config.yaml
rope_fraction: 1.0
qk_norm: false
init_std_qkv: 0.0222
init_std_o: 0.0032
init_std_up: 0.0222
decay_fraction: 0.703
MLP neurons of a small language model. Each row is named by its layer, matrix (gate and up: input weights; down: output weights) and neuron, and shows model dimensions 0-255. Each number is 500 + 40 x the weight over its row's rms, rounded and kept within 0 to 999. Numbers have three digits each. A neuron's up and down rows have the sign that makes its largest values positive.
After each neuron's rows, "fires in" lists the words (lower case) most often at its 100 highest values on Wikipedia text that the model never trained on.

L15.gate10:481466497461517475428440473463490528501521519441465507527480431550518554521492512475509433485488552530523495449602470502485438511471493495523491439481520471509526465476458449521399570432502539483483537539516474548496586497499494520451492486478490487554451433401581486469479582553444490542536552484451529510479440436467525435409530583464453513519510489442528514463472520523542477527485482538473558566513510442462455526467509477504432455504516618533535510482549481517546530479530478526465524463485540488398567516522466525537474579518546534488439474500518456600568558522459524486521499497541438495573523558503467511460514550453436489522530487469456450509506514453515526485510472543511449541502482534493538479472457558399564464514468479545520521523495533460566520529446514
L15.up10:501481436501460483526468465439400500511531581493454536526594527506515467518436509389505516507543562492535511477433544407481478501462540519476469496447526483483449478509482499492506546549476501562496493511454529505466471490525457477477447495536464473506451588435532543580452546387502503498461491547455480552514476497482525472534479486512539442502547435552481493479458505527567479481569604561518526499512464463419479460561473462499437512501482535448487436467477423575520477496513522531524577509514482519431560460547461523506494595571494528496484483503447546502472457395424507462532521493473559522523453461466538487536489531492499473465504496449466515516473471504502512556400500571418460456460551442512457495545501460459537486538473538491471511503509473486507497512438447
L15.down10:467487551468449510477557503519506435448456580475524509611494453458541450499527490478511444492501493539488474501575579551431496520474525497527491456534523489450545435481507494533530597493444532525535533533516461441501518535494552475516479477504500526571478476501515540483524527572469573507468487524519481520529518500597481492501529472533398575532482510548523519458506528516496533520501440521580471598428399499566452543499430513554529502537503562504394558493519481491485584462485562536600511532534403462502518496522565491505512495552447454513528503479548434553521479526467495491540549488497534511407486528450485530498477509463541455474532469468525434420500476533488526491475482437458476495460502462459594467492450501470561460468472449445500453521519472481482460495522516
fires in: "under", "to", "against", "by", "for", "at"

L12.gate51:507467524581542526536565423487593452509534516574495502523424597451505562559531541490537471434523488397486527536591447459540454541501492528411458499537471494427500477478469549540554566470458505520560512532532461452469543458527471535459567555517502499459482481500536506545479439475467500528517527477430464518488509430488538483490568481544569543485472488562480510553446472530492526532508455576568444526590541431421560474479551471523499523493496545576526475486467523515470506490568525427482493379521496499518566539481499519460482531520465478530559509474497491477473560441498506452514525481535533474504477545516533582493546514509484521509509565497490461509523529543484562468459555612487458535505524501566518462498469491534431489493446536497509501512491490472501507479515523
L12.up51:466484514527521504457515477437588415477526591529472490540491494489472508450505481490571487504518539562523506524468509441552527439501440493487495483506522509458552486532509442542444519477465458470552494562488460537474416503511559455461476563476467493534559460446430540495508487420514460515499538453498495448455470496489521405525496588531546479504497528598475502474483490453512526519535518460509509528508535426461479481447598402495571560466459595551542433481517514491476533506512508481506531500459498483502464494506462480518497580428560438551447533504528507484454461555527450505537493499538500495531459520480515452447458484594530554568454517444467464494535495455380565576509540524509481491537554540553509477528507550483521483541457503476461479520543546430484558445543460
L12.down51:545525535496562456517495507488485425520535478525503449443491592488470521460504446466490491474480511502450540530542484536488548421448503507455538496523487498454476467483434590540500488582528546549487554449518445460490454549513522597488538428498425508527439463522502566501536492539522538481505513524495507458498502482500492484524491509522479514419484453570490488467517540589553461516498508528465512523508521550504504502559471555561512471479504557560543546495517516442533499532530536481538445525496436492460570548553521508432504364504480493475504447516523491504503498454506493498493503442437498500421545526466583560526484426468537472463525441527485478466457554431591482473454505478440516492424513495487474474494489511594542518511502448569495424479457490552539343475492518
fires in: "for", "after", "following", "under"

L15.gate495:547464528532416471515436505455542465506576504464529436522519542569553511466522484481438555539517513492530453487536500557517461487486518484446451519540525502522453419452545496491454519462479492462442543456465462524532506442550459462524499538497451472485489565485507498506582568487482480575521434485444491510485507484435507485507522484521475552448455593586544434508432575454534529482546495523555566501471556495544446510530491426503530474530486542554586463533558445519523453457492518502445475489450530457448486495480472524452460462471476490453463494558522478548592528465492476387470554512553491548496548569450517543546536487506485499514539426483511582539507526493489525537537460475409524501468438508532483566433519456492469499507467553498475516490567501531529526424492574
L15.up495:570512480498497455449480618518554502514511562536499475579537511578504456562513503513489512551459441525521473473468451469526480450451488495506461499452523469497499411466486462509504475462428542542479539556461524575508497407515464463499400516513496436477498485516468545519645466528483464484513443533450488535516426525398450470511522524519538546514556494545544532448495414452459485553476475540468429537492488540522541435487503450515420537505431473496478428557503466438564479486535505533501539493497445460517504462468505493469475540482505561447504530573537479538480491495481412442491496477470465497437475512472475502538492490543471525533507525478548522484512518510451447489499550482518486453460473519555534567414548461519515564536524466502522519587556411520484479536482537
L15.down495:538420457459500499449560498531490490542532506480481468483504535541497497537437437545492529563489472435494364517454487476436523472440486525514494444439465492502471486491446372517484504434516494515508492567449395501452454501432501593476493581481477568451479502490494562458591528517477550513485481488539477502579532486476443511509484461465522504491543468421461488544524399534489579543521512458505478446494518499548506471499558458487492511537404499519444497508517500505527449517474542464513553499513568492481460506541463450493536495501462525448506522451574462529472437489526538478577410457490559530539508500521449517535461541567491441501512573503460500469469458544472463473518477478522499500497416454574579502460574482473495553509527496491462480553480498528469532448504510
fires in: "which", "that", "who"

L10.gate358:504464459470505465493551536482446395453497504597508520552449507498525424452508554529505565497469442530550521492467464412487454547460503573505523443448473495502488454564477481520456477481510538545597502487531497538622513484540430507489497464450569465518503451465484548478493526492466548560486541500520464556505477512555475581503535520524560461465537503506563466455504511486488506414508555548503489527497504534502498453501558456494447477448554557457538493477546497478491452509517535548463541392469559561520501517477395517482468450501505489512512493440529505462474429490409531430571570534437523566482544415458483483557552527500532474503489562518518542487499485488508516438505571575520560508470480518554483513431526491515484486496490515481505479523515510507564433505474572
L10.up358:567517524464533467428567521589452511506484504497552461504451475474485464472545528574521487466548614406520491472426449443521441545465531512496474496558462510428408414547475470483491461488508508500574428484516490462601434490431487446519485547458503505537520470506479483489468463472497606501501573484420487554517471514444516478545504520491528445468538474538577440477489481528544532574555495511512500514526527483489557496528513497508472563502513486447484499496487514479543452517463414512558555416507471486516516472474526501458492431467519523467469459470532444469546426499494501467537579527487529485506478496462497486505525543460519564509464522495496577558479467520523491486576511482523505482478497533490533482386543466521464473461530541513510405586507486527532505555414469
L10.down358:539519432515508498501429422467487587552511502475458489513532519464527527430485455568547482564476477560554501538535476497480519527437461515463524516468580457484563460511527550527476459520426441518458514592503454500531454497553485523502524436455509462508472493472453510505451514568547421515557484462537500441460557524498435585416476475531571463513535453495514527505494544514496472528452506500561502430487496517516505450461525475562507524449575558521542417516553523544490511494482604456445526530492522591525518537519498486538511538503576508512554607484607538462459502570473517509447546519511490479437555498479503475515525504510481437438494470458486399474402524496502568482528532501543508505523424459474488564510516498523522471482505458495550521474477512501456497506448513
fires in: "not", "t", "main", "next", "billboard", "to"

L13.gate231:518471550548512516440526486524517442526519520452434543477483470538530531501485507515513495485538437468476541474446494556540473559501445545500525456528450454497551526503524431552443473458551512515579527582518427502472509457464453511433532446480526511523510495471508499546506529526544469465531501478510540510515432494473503460523543528494490527588470471561532526465488572523529467519547549557421574474520544520430478575424512432544498586480527532521518483528514524546511461488519565485450464493440559542479532490528442539504455525480545467527542533509551511482557510571452481457540515477467476490557467447516408484575498504497563476419529564492452488577591581424599465511500479494464536488446550491479453510471482505451508514423552533516480470489506472545506417560426491
L13.up231:509506508511470488536560473500449552505488459555518486515513479459489513503484496556477522427442543479506443430511528464481538506532532495533455503578523467520507524541455473538414478501489461605488494492505503426537427499480443457475497500486505518492451523559445479492523509543575550558562475425501561483493478426429505559462550456542510526519531551570507484514430475477452515571516445425548473530555484502449452470485398518495499435537508485505506500488462459536477503539515524538506543475441459577521480544429530431495471502452511494559529539574460548538516507416490543442479530498436508557498523554532490517448504532506510455503472500529442502549530490512535470508449475569498548463468465459507463447558489528542497423453520522447505506389472594484393534491452430
L13.down231:532471553606483534507493559462541480468495484462511495529507495550557498497554446469565480529455495469488484458580479524473438578478537579525507467503454549466453469449525550480514565495527476558455547492546515485505471498523552478444509454483409569459471529372509544487448537491481507490470478541479523516555471478483424537548489514496469390511533505540568540433428476551542481537573573554458496459497594550478520438493538522571447471462516563545509449537489527509500499452499460572506447534528514498541518518518509526489554491553467571499541562470450467468523495554449460487484513463543541476477536541524536522519464537526470523552582509483431494520466550486556473503460537591516514510487475530461527445411472501523509538520441496557527485580492477537464490485509513
fires in: "to", "would", "will", "may", "under", "not"

L15.gate467:591423491479484512461455477513478518485539432527520427483494475506488501482455525462511515434494469526499498507475452547461537462509471547469464508457498501485451516484460541505472484482474567503566550479461509492506489410434516420534451509469557546526541525473519574458460577500434479539464435545533506514470504503500527486507571493465540476484512514446499563516504449513464500532532506571481470478534502472524536535498514497502512454514464512464553575468474486548421585501501494487513453448455621412511542507494493444569520526500477500468493412559492461458441576539414436477432450489505480544536468500504503481492492481553487473554566482510440568484447494515586445536619482493458585380476471521573466522480478528546514503472465525506438478469470451555514475486543480
L15.up467:509473451507448529552505485509491480486487541472500512544528450538538492535515515477496465472487561480492471520465486487413465500479466542511495470498479485427475462425544519492465530518441509455552536418474464494569487475465496457505496441503530473576531532493435514491569488460455482495464462540482547470554478425566497560486474489501543540443536501532493515528491448408551536519532444454454530491421513476481528521452514401509504467533555502534516496499524485439553566546481458505509442469520523549422510466477492507468531472415503493458480521507610484500515524492433431425508463374522480430501466418524566505520558544509563454513448520540449468464490484555524566492513475483511504565470510479454415474454544472539511489558430472463485423517530575578447444510479424
L15.down467:432486548551476494548415498528524575542458532482455497450497562465477488521581451504544474482561472553495503513521442579494448505523543496576481522486527484496508551487537389511528535511427514501567517477533503488520490540557492498570527502520463532541422532503544470428445483550463547510533555499545506522558458540495498439441509531462528512546549520560543504530463561526460484528473509478523500547477450500457528480490584423560458577524461447462524408493508450508503517550605502493468426526519508521514485536506499492489510464459545496492508583476508507507489468462476520503474573458425491519541599525533562467587491520521485551462588523456518486502529483492426471557457550514434491503510452388523462518471550419500459429480536504505533522533503508533449486492512504
fires in: "to", "not", "100", "000", "albums"

L4.gate351:486507520586503523445532454459455458491427496466510512461510512512493547486479513445453539449540550518464507430479563614547521473464527508506563493520542514614547524483474518567463440464476520518522466538437530490461433516507459519439449609466509501496463477488545563478491521522509528490481501546465471489536531489487483474433479507558493530444457545473544464535469458453572541430495492502393475433518474512583513471516488458490506520506524544539422470534386596549534517496455518451517458548462502543507527485466451444462498441476541508507581505559507474498556496486493534498523513471466483525550522434479498533490469498478446587482479524549493456481541548400500587552491549451555501478477535517496543568474550500541519540512553500562544518509563468457501453510487511
L4.up351:494440538548520513484476587525471511467500504416520479522572543566473436514455454428529535493555520456552457513529584484567484497496529477520498474496487533450486485550483535553425521558498435572451459606505501560547511471476481489493519574472496489484478528526508471461402551512501522568554475457510522513541494498458529491556509446566534556528498508536498510534456509461448459519467507546466488513523512501485492485493482519449441410454512464419561544487542570540480519548510510469499471516472479529464419465506506433481434485569453433466462507595503509504487475537458493492514571562468482504456596454404566481518503512524483567537491442543560524526503503431519542518478509541481524571482508513440497554522501516525531490541490563484569501543530579591510543507531519
L4.down351:476509575521460489514508519602556487572491533476514555457630540444455453465523552475485491497572454435491447536495545470454507544531523452490477471541474533497499501429548540512481437542557481438503472456497475470528479537484541398487477480505518496483458537470511563462530467489465441536473553466508522491477474432502495489459533383589508460535463438524537458532530590514493521482508514485484422460493507468544461473495492499528476442510518534483508491531536486476538497425497440502483604606490491451489510496519505491494517500541495425516489562475492477536513578480424543528555469471501492480494506490494489504539628545518502533490452546549547505529561507574535473506470538560496533562508516475588531527529496497523530436504513501451561522461478519510586442494425515
fires in: "site", "street", "drink", "making", "military"

L3.gate397:478507489499493542563427479531550463489498468495525470587511490564474508416557528516432394518571524512422500572480463531473478536481496511529487479493469444532508517498483456495501498547526556470532492612519518495480488478501548497503489483528457536511501521511524488457501525497499511547499480460548479498509518454524537503534585491514418541467468472497512541420501491523583469529424490497478596495534475537494460494453461551536489583511533505504534578469430494511398542542522579390505513493520538572525475497458496541450595571558445481547517524492510453563486508483417477473479499486541493522490567441473498402555514476498584455501515494477492505432534564526511440439447535525521538462502588486464512502574475474485497444522479592517523420490488536494494525513491490
L3.up397:496463495536537535519500560523497525449459478463572477460497515543521512486601435498484491538513484577567514469557456549465544495428508504532434470451478435527489517533573501522456556538493484486558462514586499476507429486475556501527521425511549527473547522498522501503506502477524495567533491500469473502465529431533500496462574468453414475458562474499492486441509524513555472546490477484546434424522465462559525501554445500426479524507394433552507532432507527496485523604398435477524457479490456530539513490443502439469482468477466467510475415477507500538452543479560578515490493478530504517425549485495459432414514490502537566490501495478455453486474515535518466458503523508526457556533486456523541474623491438586499505506517487561501534475522471480494483501421482
L3.down397:591538531512478534528537519502531544484540485426524515559507501536515478491526503466464462487517527480550568460516488548450475543535430526533520424477554469435457502543517514521486499504449465471455457460591480498506519429528508442459519481602474509496495492533477501474414545508506535494516512467503506464488451507516454428521559507506487541441517482494528456501460461473552491499505491493488555550553514529449542543487547486500513521515569534516497507440504504605444517543447549510560504496514542523489541518513533623496540501517489477593469486523505494624500568467481517485539529490443538491504551478563543473493503452448531444424572465481527460573553500492515552429429485485521523538456529534492524399540503475521550384471469508448557468581476514558592517482480444
fires in: "under", "near", "out"

L9.gate324:498549555492571462516512526456526520417542454442448465522522461420567455505499516486490478464466542473478545532518467497457504489483514469494495461506516440507526480496521532472402473475558522542544543459483499460488461514455525515418453468455470496437491516492513499476498516509566605560504435549565548464499490487499453529493511429431531446500515551485558520507414482512490439501545471579532477506465561457571454532466437518525505470514476520523465505510623497531537500528491535567505497384520544570517467430498496427559493508517422512468562512497544574542502469456510492462562521544446432547474544468580469475482473470531520487491533561469461480501519539439497569493537503474495573466490550456491478489492541470556523454525521462545544501553515524540564539476403465
L9.up324:565537541469531393501514481508503478557496544440528423466530535466510507530501521460490469477486519529525484502460437498457457506565506500586470532517475437446405515556511452524482404507486467515491543462500458462564472537530488514529537457454522453494506517431462440423532430525554432584443432546581571509513454497470454535492478513501487493518481519477484574512471502509519464487541486558454512477472471520499429453500431497549494545496472481521467506572485495514545558517382522485546460436478537501563437507467527477458572472468560503522513474430529461496506464458429545536519517480475515560503464563509476515508543513503459456547485490540543535550490502458570502448537463499494532514524527479507451560580550461417459516461426501497556439533451505548556521552537459
L9.down324:494508454580478475489463492502465572512468486486448457524582461459501492497570526481509408508480568496496501560481503537427493523534503454550525468468482560484478539526490477448492455449483452507560554450528471472448472509481562538447467436454546543477477484494436499503492520543518470545572500471486458560464432562510467520526467511483431528457495547503508547550504499520554507492613543514468462479442544451491503482496555469423538472557552516452485504576521529586550478506496450476556456467468557568526494542489564541480457490518545538440516421535532494547545553499478499467484482473473535483411432523626505458478552448467514470517572422480538566427488546498482533500519519530469456480560432461508430532465459532539492432501487479553529499468469544460495470530512494
fires in: "not", "would", "t", "we", "should", "may"

L21.gate303:455492633505475473550513469431477495475470472517505503493500524543509482535535406577501462380482539469553492541524627535501523505528405515525479504527502571493460501559507485519537530556541534478537505502492555400427483436508485486507495478475526556531538488489501502465520529500501454452557505520456509470462505490470505530529512492537483516551562487436503475500460551490520490611463484513502507496558546463543539521505455497562505543505541480491456522579502511469471570479496526534437503506457497452447464567526536493500485433542512534478472541526530502493438421401471457492486453527489531539481529522471619551509578542518479447494497526465521488443544465526427502516526545540530525438417519507527442486444503493581536498539566488533567481541458469560486539502445476
L21.up303:478554455480478433472512489461508495503471510465383555436553496512521555471484514501493443509469454513471485421532462516538531433480517415551516557554515542583523571530525474539514448456555486476572488482457538533517500511497521553529528483478472503469547508580527460488491493516468488482525397468479525447463503451492554522531395478535561429504537442509562534538521506509519475501523524579468466527480527433573493558425527503501532563508452495438509521449512484430556524454566475539552456572558517496494523427548529470522436448427500477467487531511492476534509457538434566444507492526550499503419497461432442553496499529540527512548554512455526430523578523488521504512535498513486527453526506443474540519519479541491513465473585419499475508502507456445460447566510509
L21.down303:475495519493502527517459500394574488437514432496511461505439508466525463514494504581611502525542535431506506509513579465485511507469534489471510417389541488488495519529443484460484476392512480471527516538532545541516523455444494464506564504482518552521563433473544503490411526472471519502496537513588558493477491515516491433443519521528489420469542477461482510525543501551372455488464546557472533521500537476480447494490523513441522462451537539536460483503497437547445469483450405495587538482542585501471459477465447445522468430502461453508493511484589500463473473488508475470584466539546484566502543443515512502558490530465485506472507500455416470515466469535486564498500441518535396514520510556510496506475520460525501539509446482515463502573504502530509481449472486
fires in: "was", "been", "return", "returned", "were"

L12.gate136:484531470501437457498543524562468532527494469498495515460460486517485513571491539520488480529494367535483461477487448490428528501555471530559502499531433512420483514440528513553444511531498464564541521541496441541460453475489548583441481441490445456540485513434440489541425560524521495589567467555493491569436457469475484558525470510503501511543441573461487527478501473516549502546511491546524544469569533533457402553408509533487501519477467527498567521482532482453544536447541536564477471418460502556566518510495448482495498452481503542505584496513500495527575523507457512500467528479471511556477521496547473513549496515512504468502536530515522526533445510528515454510514467412463570483502521476481536535445464440503463453453508505475408541545545442539466433508390452
L12.up136:513563488478514453518496588544536512416514479513474492463497537514507545448490520496502505464514419500498459437423490436446556532514492508539491476477480471494480535483499471474491485577601541532541596527515485517417486504476515488524490512429431435517449460542478461409506528524474528507567524465531566504499467484493492506530466520498499518468439538501501550466459464522540478525456495429451555492434407579537526535507459476547550493478447518476535548510473504470524483509498484580527529422478527577581529485554516469426498498541508530473540597524503465464456457512451502492522540532508461581457525492519484481554509547490494411465522547444562515544463546551493477485575550503568514461493483530498548618396487447491472475445517514426480454485511496563542516517515528
L12.down136:509469459532404476458482510556469560524492507430501496450470478526530487514466517491452447530421449496481449474495470483478500537531496542554489423484520512408508483464561501506452451502482499534497503490450410442531450454496525516481491437470465501567536522378491568503479496470553460548537481554508488547459442469496425599486404539479551514553508504510519461492499451495463488519477539547481529543523525529511486520563514561530488523551543485515537491481546505546573482524534533614459484455511528438580510499518502513505537481432546544526502480485526542488510473454513554490507531500479585537528584435523446502574515501523524504461528494514543493550518462534537424443522452452440518476474499597510613474419474477505481496447481477491457490558491477522412491518462561
fires in: "to", "not", "would", "t", "helped"

L7.gate210:574416603521511499574437514529474511503467522538502516499487446575453482514479478435514515524485483495497482553460489550498484491470538472529564547458462511567597443484494502534513389444516480522451580491490521492544528526467537469540430519491524449426526520531521526570538442540479467495597503520490456545517531521525506572439445489578493549480471630459506511522474466432488505407526473531525516512422505559535511481473522481514503542423502456467513475511485605515546536505486498502555531517499444535487561490506557440429462508518517515508524449516450510476522612575477500530488439502515543491509484535527496459460561416501448436510550517481491471489454517490549418491512485467498505535489503537489515512513514475539455539509522451542494503526552573502478500504412540
L7.up210:560507488464464440533432549558456551530454419440564491517625465521474510468413486522489519464511481512539437548497484484444499435482536490511514503514451512522467519590498464456482498503479448524582556518495468482495485518472417472544512420452557463499475490539525497486515409556569489562473494482549487569481552528429533578487527477456417491514480533509567532517512477484468444513441501512517526448489478503515486463523454529496584436500486521473501536480464588483477489555509522499503570468435524538503494538486491480467432512458524495477502497453494450467487461472425536511486469525489457474463493419451435516516484503471497450580526567565508468477424511477458466517504541536558491545449535594452433492562473493444485590497437518446517489537540501483439526466466512
L7.down210:494505550550461550403539459493506426498486497464447484494497525448551516536438568551523438507477505542494526495474509487479519548451529525519495484519555457519478505546507475551503562513451526509532464485522536458473435440519494468408514411514579494535435549531460490484488502469589528504538458490527467518440519466550513605549565431530492458531515492464469443535506536478475499511510454451494444469466497519489495475548526516484554428529538462518580484588458449457494481485462533414506505515487533483526457527506451484435510519501448439465461576539469500525395538495456531463472493560480407456487534547462509502570476484583421472503463476470547533459552475497578477460530509548502518523484482447501577445568460559474406473490467501472436462543467533499514534461504489
fires in: "it", "there", "they", "italian"

L7.gate239:445603507456493455461497477442511485539530565434513478519469526513609450491475494467515411479501446488557418542373482485533532448507572534536510534486502458484465488498482448461501497415466483548503553501478449544476530503471447537506450492502537522510553461441543490552522488538510562526535496498491471503493496529542460475510535485460533506476520506530481511534506438530520465441494443483479479543521597488470454504427555545427434460482469506493428498483564546489513508470559563520550464414503546456515475530480526423543570530514511474460467393544503457439450504516477409471487506495505563529488572509450570553504485511503475434537487481501472511478457546514544513524460445517514500575462524544482539467507499560450411482514536500479558507520533529462493483477497611
L7.up239:552540488489497482467516470475458555468470539444498451472490467489543525480487538525457472592535542466501442474522523576487464513472504487512514518471471486529518477568477535505495506475514452505424470525539479462511519525470472458541465583462571434507516560529524515512422515508477546410535540507505482562519503537470435522477461516511524555516494479549495527425523490487483504529479490510495525491526567542485405510436523476378535566419536475525487523515457507461551503507529534498518482462467427505613447501433527506466536557503471544436488511548533412564531538571514387497555511529495526507425513454485468521482532462476455413508522529490542520444573495504539515485551452523524497504479524460458439536399472464483456431508508508548502542533568536501497546509468635
L7.down239:515559490511494490438498474444451501579524525393422520477491497510487490523497502500438497543473495590541430577486438482431532508419554489510513480514495501541463457518507441475536559474431426537406518490541460515555539545434513535535454487459517519525509510484481509507488527488509512442528502509490463535488490543468476499457477473535500505462491492543417489468474460527454510442483496495498481518518524476553447490470514561520537492491492471494484474546549494447505576501549579494530490527549505421573405504477518501521529508442510465444529455490594420462524533520560500492520486474525540554428570513486536581567484481519528431501512503610542544456470514480413517509485528421536530531424510404493491508465586501494411523469566586476490525515557527535519511514472497
fires in: "which", "this", "what", "these", "that"

L16.gate21:503561579501406466511515484446496542494521434484528482554566502599481493503532509463496519471479449516453445552466463500420526478484541535520530469468493456524467507517549501499516403429488461486481488556482446497531518537450533461482443514495445523513503524506545510486462488492508548486509497475512506501441485471458522466577462420521488472485447488414490566570457461472498513530508473424563514404445551483491497426497602431468521485473566504499559490496476563487446573431399556535473432454495444489465439507531496470545477513413523479485548479563539480475493489503497465489541496581472544462556561566481492513523516415537476539520472500515555448531475568448462501501448469506528502510495445573535507529549491556508455499487491476471481462493517470457415484542462428
L16.up21:472466510516469462501479492505481450473496482561547512524487536490443454463382497543443511516543451510506440519458491448454521529539518436526463459486502489553525488478491506500472441558497488531507500471493519479606525442572513456491478467408524492457483528533556435578488485558539567467580456502544465444494573532430489486530506456543543492511535474532485508510451523450500498521466452482594479506486579494524519485512452494494510387562507506507538525539563519418491558504531530467543502474445437570564420496536469455493495564461458509497490445534474533490492524473468457441548487513515518535491466576477489554476523486545516529557488529521555484574417390543495441440586494493509505539467524501523496519420518569501473541424494482439471509455576489500500463477515458
L16.down21:548486460461479502509517455490499526509502461493534455393506449484501494546556501456521443508522523473495498547486462466525442495544454547549524491558475516495493501491428446509517490474459507447482475561486486453501486581472495563523500503481572484552508414538514538429499540526502465488459450529550506462518511544516508527526514519385454436483523444529567564529469504507542581469486524522532466490563436495503512485454554610534537549478464436538525470491547479486565575532458550486523538506540514484459511467487538531512527502500531491470503531440437441493441545551447491542463470491502435516581464439535475496520412499530487472523418508567456476518520567474470547476557470495493576523467510379472490590547575479513487539497509459429554491524478588483532534442479566
fires in: "there", "which", "therefore"

L7.gate159:572497545444566481441486461500472441520457552487489472565487472459541525443499454512538537498521484471481505527458540550502523529548561452489445438497421478546507474458544459543533517523531509432576467498444483461489491568482493487469512445462482504503468569487474488488435521518493462503532470448518486505511484467488547513499508511520518485477534563505436505466517460486410442533505504538511480526408430491481489492482583541458491471474450499460553542451547503464570442491507494496408487435481554562480524535495556388491465509495560434444512533510564495448499518503434514483511539510581500473522474534502538480488502549443567474613522516483486416524438491478496542552543514555535547548424523469566472432551501483531491496629488472546499462468531476530574528471467566
L7.up159:530509592474545459480475485490546523521462579458489477548466563430526521422542478509559523507537494463459480510436478579516563528552550425449486496483507492538456454526557474532575522490537464474535519485451489545454543496514506533504472552454490472519475427483433509459472463511568485498511480453479487508557497526517513545510485500507549556485503500452423560543477502521466426565434499533458524521457513568400538532474519568479515500521562524528488552492532469528458482492486497458453561441434538477524544510463542488414478509589562445533564474531550434483538501502505497464467441500530520537530462589506513490487504563516516465556527439500486513537542507454483509480500460554512562522408497497461503499464419523554489407475485439492477467479448519506507637526449530
L7.down159:561547547574514506544456518531559515539469475505571493488451547517473500510501519420458475494550546500488520450464474562485516451460488468440542522495530517473505577528525442513507509473482580519555483382456523455475427466569479532438490485483466493481523443469492445482452460535565509495493591574503521518517463559532474512472487510556479585427494432525483459471485467502482472524524513532484472427412503466535512478553484469449475610466492459522523583531501411434459526455494509456480454533533508500546496540463494521469543481509494492539467528521402536515452548529495557515504486524440590519522526463500494464547528522494519478475492408470450456496536528506497498451471552493414510515436553416525455486502502472443447569503485503532517445551547520440549519481575469
fires in: "states", "sr", "spain", "world", "jimmy"

L14.gate80:535519512538480499551452485462430542511492438529467521535573523574513519528564425534472523423482489507525488442551593544470505469496472480448543494502570441546464517523437427537448470477463459468552465537481564518533556473511483446531550532515459520488457453459537528495418469486426487475534550474483519568468458548520490470427502431513474486411512510472531554512453497466513436497519518565483571486509534540438480520493587466509517445527498550436453546474480522524540469488488513487466535523512498448455461499494504557479512525497549506480452478484475467399557446453547495516459508498500542473480616564541485558483532520476483567484507512440534545517540453520490511499536574539478495489497500491506538513541485536413532386519474404532502520518467622468474481479473485
L14.up80:498576550440463531473545542498532467506498447499533511482505521453510596513526474479466510518465481517445398497457454562514474550531549522537557510502508558562516424484504466538541474463490480482498515479566439501516533550500476532534573448501489519496535566516540526542461505477345426487523543486527600486509505498539516509539482558457529489503491445480566420523478434527539502519493452523520436445494446437477530409540496508477534474497426536450486465435469475493496507526414475480506469479498608451455555496522434456502489418507476516452551478519495554485445473482511450455515531585505551482532444467457475518535569493514528525491579506565548506472486465504525471468458505427444514536471487548531534537527458500520532504475552494498528511507478453483510440510455391
L14.down80:472448495504485527511542492549486446480536526439436492594474552390507474523534424519507527513535589461540533471459462441540497469467474475509443463455494585480483427436573555492497548537447504522461497540475454495476473535481491478554464455516497521510509482538461564548543525473444530568571517482458514501499462508557499435463466482441525490542476489472407446564512533529465486483491520528543492487534575499490630478514472499503509533513534476511491448504521439480523483484550523487543573498484533541540538506504591450550470495468498443471438504518471438459471501495487532522530428579457514482535477467501510494505579525466522485508477566536590459520425513495439454512495457479484505536483529570503559429549487499500473421444434454482532528565541397507492515536480538
fires in: "was", "were", "be"

L9.gate462:597466536471474470458463460623535505437440560526533551529496543438485563495495520517464519429440501569518441472483507517445541463523481473517501499520585559503532475474546521492503460496482436531591482424509571494521563490523544489410506427501519504491493482492515508488440503548432567537531484488451547455519441539527477575513574403494472432506480489439503482477560488482470484522454535511500516536469542520421501521483498556513486549515504454424515540530522467479537505491562471468483537520459500508417389474429500455489468525520531542546409511464566542466556515528509503451459585486484553462496495553527483528529485543528470465429476487452551480504526478444561520460473498452543522491519466528526543506488578444440492497489437527478511469528502507482429499451485507
L9.up462:641433510497500482390448442542499483537483505573531530499505527450455535464515481497444444506479516461591519479459499478519540466544471516594540461499470528474550523480419476504467513512458468594523500412513505467530505491440515489481466409541524480462536477497499446440501508482494536478569535521463483454529466495504501514535432450523449425464499532519469477524540496444464563502543534524454467517500472523501553503514517603550460479481541480446561487461508540500533478520495492512544492537494537479403489548525434520407427527466485483509403494505537495536579503505468549490457550532496499543520492485572452521548510473521504492477511481438566507519491491419487504428500551462548518475488502488542541523485538456498546486401478438524439509566486514534483497517421410
L9.down462:482557496522502539420577546429522586465438463501531526435476452515505454525448512496518464496543584495534535488488532493452474482430470491506520455524454448431487492515448567491509453540536460514472432555475417506500549513467501475491498490470478514507514489457527522520499502523580401454471492476470459448528480495485538594494521536533570474477486441589487463520448546533566567516517556461497427567524498511499464497520545466551487517444483531403433507499464517514387442524516449471436462497568561540564478510524548521484464483467535497528538494534516443442517485443457540471458473501477526510469544538497535531506555523501501472465499435544544570465507439537540585479438550522513517437577486511482527512453520474495511512474478491463554467444496558580571473530534511
fires in: "no", "not", "t", "first"